{
  "n_layer": 13,
  "d_model": 256,
  "n_head": 4,
  "n_kv_head": 4,
  "head_dim": 64,
  "d_mlp": 1024,
  "vocab_size": 702,
  "activation": "gelu",
  "norm": "layernorm",
  "norm_place": "pre",
  "norm_eps": 1e-05,
  "positions": "rope",
  "rope_base": 10000.0,
  "rope_fraction": 0.25,
  "qk_norm": true,
  "attn_scale": 0.125,
  "bias": "all",
  "tie_embeddings": false,
  "parallel_block": true,
  "init": "normal",
  "init_std_qkv": 0.0367,
  "init_std_o": 0.00721,
  "init_std_up": 0.0367,
  "init_std_down": 0.00721,
  "optimizer": "adamw",
  "lr": 0.00161,
  "beta1": 0.9,
  "beta2": 0.99,
  "weight_decay": 0.12,
  "lr_head": 0.00349,
  "warmup_steps": 275,
  "schedule": "wsd",
  "decay_fraction": 0.567,
  "decay_shape": "linear",
  "final_lr_fraction": 0.0,
  "batch_tokens": [16384, 32768],
  "seq_len": 1024,
  "doc_mask": true,
  "train_tokens": 321000000,
  "steps": 13275,
  "dataset": "wikipedia_en"
}
MLP neurons of a small language model. Each row is named by its layer, matrix (up: input weights; down: output weights) and neuron, and shows model dimensions 128-255. Each number is 128 + 32 x the weight over its row's rms, rounded and kept within 0 to 255. Numbers have three digits each.
After each neuron's rows is what it responds to, as a language model described it from the Wikipedia text at the highest values.

L4.up461:134134193156089086165075177129091115153129103154130192116148065129130124169125186124131059111118172089112083131154132139176120154123146174153175127204168101103046131114135122094148170136100141139114146111105109138143112073182117133143120153116152208150144117130160204120110110183138111169092111087121130125143117106099095167159112120123116124172157129051104150136130149131118119155167
L4.down461:125197137160101141150143156116119057135115103129123112112161098150098114115142116066099077151151105110124138178124125170160119108147161097117045046172132133085147169110109064126121111113078161159083102135133101091084138173115096166101174101126073160136104101080108074159102126149124166119087138124162143087103114162175086177197194064105171158096143142145106118119122126115147160103194
Description: Mostly the pronoun it or It, often as subject (It was, making it, believe it). Also word-internal pieces like end, nd, ent in names and words (Tiendalli, legendary, Andrew).

L3.up438:115171142114124094143147153161152121165118187150117131104111107113064114107132147116131127179138136108101131151120141199131129167187157187165100137121135119138138080096174136118084116113155160170090138070157108117159124117152085058201109142135119162065157138124110052055107140180134117134115136142117097129161142133096114188140103146097134085215080126113127117148178141169099102083109
L3.down438:174154150167149127198097098048135073094104117134079178116161201076194143127133151079126076099189102158115136102193102158106120122140128212058128167117146159111126096083116158072069125144153118162133140084150067159109091128153094137102134110144145161132107124120130115123098168113133124146149121088168168141091202124158116162134122100179110116090091147118088108158129123138143152133179
Description: Word-piece tokens inside personal and place names, mostly after the first piece, like "in", "y", "i": Zr-in-ski, Jimm-y, Xi J-in-ping, Virg-in-ia.

L2.up355:126109167122091108089167126170137086135156122106120160111123106115122126115087201138120121123128135070104116139109085145098115236129181148129103110074097119157130110106114134166148157109155133131129177112114099131154124140140077159174143122129130094110108099116164152073213163130137084129103081123105066148125151175101105188131105133136112161154124132169123173111075084122093134067096
L2.down355:116155158161117081069146128082121062092163175158146086197076134082153105109148083119172142106122175193091129240116110123080127070096141140111084104123100124167130136148207127159099134077116160108151165091121088178121146140066120144174116192087056135071115158082134172097169157155156137108068126168103141175182123141168179102178135095171130116076101161156159090107140109133083138106145
Description: Second or inner word pieces of proper names, strongest for "in" in China/Chinese (also Virginia, Sanjay, Baku), plus table-row pipes.

L2.up659:074096162138145074185117150141104136103130078093155193100119147143187165096143160167151125155142154151125069123162179137113102160072222108181158109145142125064120137169103094131152207129159123129143108129088098138156173109126140057123123089149112147116193089123114088127135145179117132161146129203161070136116086116095122064090105123123085084161145144101155131097129147157093103158107
L2.down659:164082129148123120128130151147122126119118066081190104101082150143099096126131084139139175137113198145050136127117177143174142132084130103178158186125152094086101115110142126107120167069146135095161080105142177158119149199098130119106058121132111086108190163164153117126160115152179159106112115195103123100117109133201111087174150161117105113150105140147145111118163141171137160075139
Description: Word-internal subword pieces like est, el, ail and ust after a consonant stem, as in priest, contested, interest, colonel, model, field.

L4.up660:197144101098079087126133188129114188173151148158145151087086111100157117158139134115128125180140089078149136136157129151088051125174142128160151131172111130161050023062139119169116107046170166122093133076161138153151154152155131140105181155116121142137138099108123115117147071149159133117120123145110117163121089175136125135162190150150103126176149127050154155112111107097077117092148
L4.down660:075180108116156088155120145147156160126110160121115091181140067219131147163120109151141143122118187104108157150106145144099148119157113105089137135088203115146119135152103167086086126162164162094091139132082139180142126167076114164163165160098095106076102191124092071115093190121129091100111198134155170114131150119094141149172134129097213139151146143109065117128105155150147107102123
Description: Second word-piece of a capitalized word split after its first letters, especially Ch|in|ese/a, G|er|man, A|nd|rew, J|er|ry.

L3.up207:102124078101107081108109142087154129123137154105096164059107130106127117155114126125091115133138104104151125110146132123137166200085131169142129162204064212111154116107139115125086139128126095103141163139125077123111175085189124072119082199167098090099158124230200085119134131174169127115115109189139168023116158159099145102166143108138115195176101145140097114150139124128096134107050
L3.down207:136187095170098159134051162098126059123059136130091076078138118119077157126112111187092133097107123103133124124096122112136134089120168163088148076087098116154162194138104114040108153190119165101133102161105105128187119139117101104087085094155140096168109185117135175113138126073186111133046060122118160128156134109076171147124132136161134143111171146128167139120130140148146114140092
Description: Word-piece tokens that split a word just after its first letter or two, like c-o in coached, coordinator, co-writer; also ex-p-and, e-ff-iciency, mid-f-ielder.

L2.up907:130178101136081087157139178163170138137117183076155175105145098160119105087170117188124144141114146098101091132127132142154135167126112083144126124163128104144132186148121124084106129106131097119113206159067069122170187061144065074110095176123148144106150153157174077102100101143120132140147123180158156085134171117067112099170089116141110107207124143169132136172068082138137130107094
L2.down907:099191109143156120141088199109137119167028153117088131113107125197117160112100168145159153097098124129144098151086096185121159087167112090101135098110144118102161155111113132084105176178098151113110139174125108108167098169124081085124066117156082127080062155209140135091101132159135175143109156144153182143176168154079141166113150120130126156116117106093112163120176143168121136114100
Description: The pronoun it/It as a sentence subject, often before was; also word-piece middles after c/C, as in C-ent-er, c-o-produced, c-amp-us.

L3.up508:123142097107100045162137185193135155109135190081138167115118086123128143072120094140127153114099126098142121136102198168150135141107107171180133142211118106075119119087168095199138201100166099133217126161089074138159199129133112100161108169120131121125115144164129083114168088131126149121133193146143109090071067115105132103119096130117104171158148125098138109086143154142128107130089
L3.down508:112109109150116154091097152129191154132104134084134103115064124136100163127143130147097152069110115160164151085075131109135149136137125123121161059167116127085113115144116054140097175118181109130131082177159112122094142172120121129157149168130119095102106188135123065130173142160134074134142172096136134107102063186182130192088130120097145115109131155155152123152109132127113131081113
Description: Middle pieces of words split into several tokens, strongest for "est" in contested/interest and "ter" in Entertainment, also letter, chapter, Valley.

L4.up605:138173144142131087159106127099114122128133074100146164061111118137166127157140108102154102127123143100125096104118144138168126161182185142139152134175084101079134134151160127181113148054107134148147119141128102165162124121161131141104129147082060140094099082136137091091114134188125150188114111179146081144125070170098129107118157080117068125182144077142137088119167141144075120156054
L4.down605:160126146139146068149118117088171155174165107125201184005147148151151080120151123138151139152173095131138097092078138170130122121123201155104172101117114098077163191089172137146121119097163086121121131134090121107163125130200154133105135155146095149092125118169170121128124135157159120120105107094092123084141125169143162090139108142180104090147099133194130133134117139105091129151046
Description: Second token of a word split into pieces, right after its first letter or two, e.g. A-ust-ralia, a-est-hetic, P-et-er, requ-est-ed.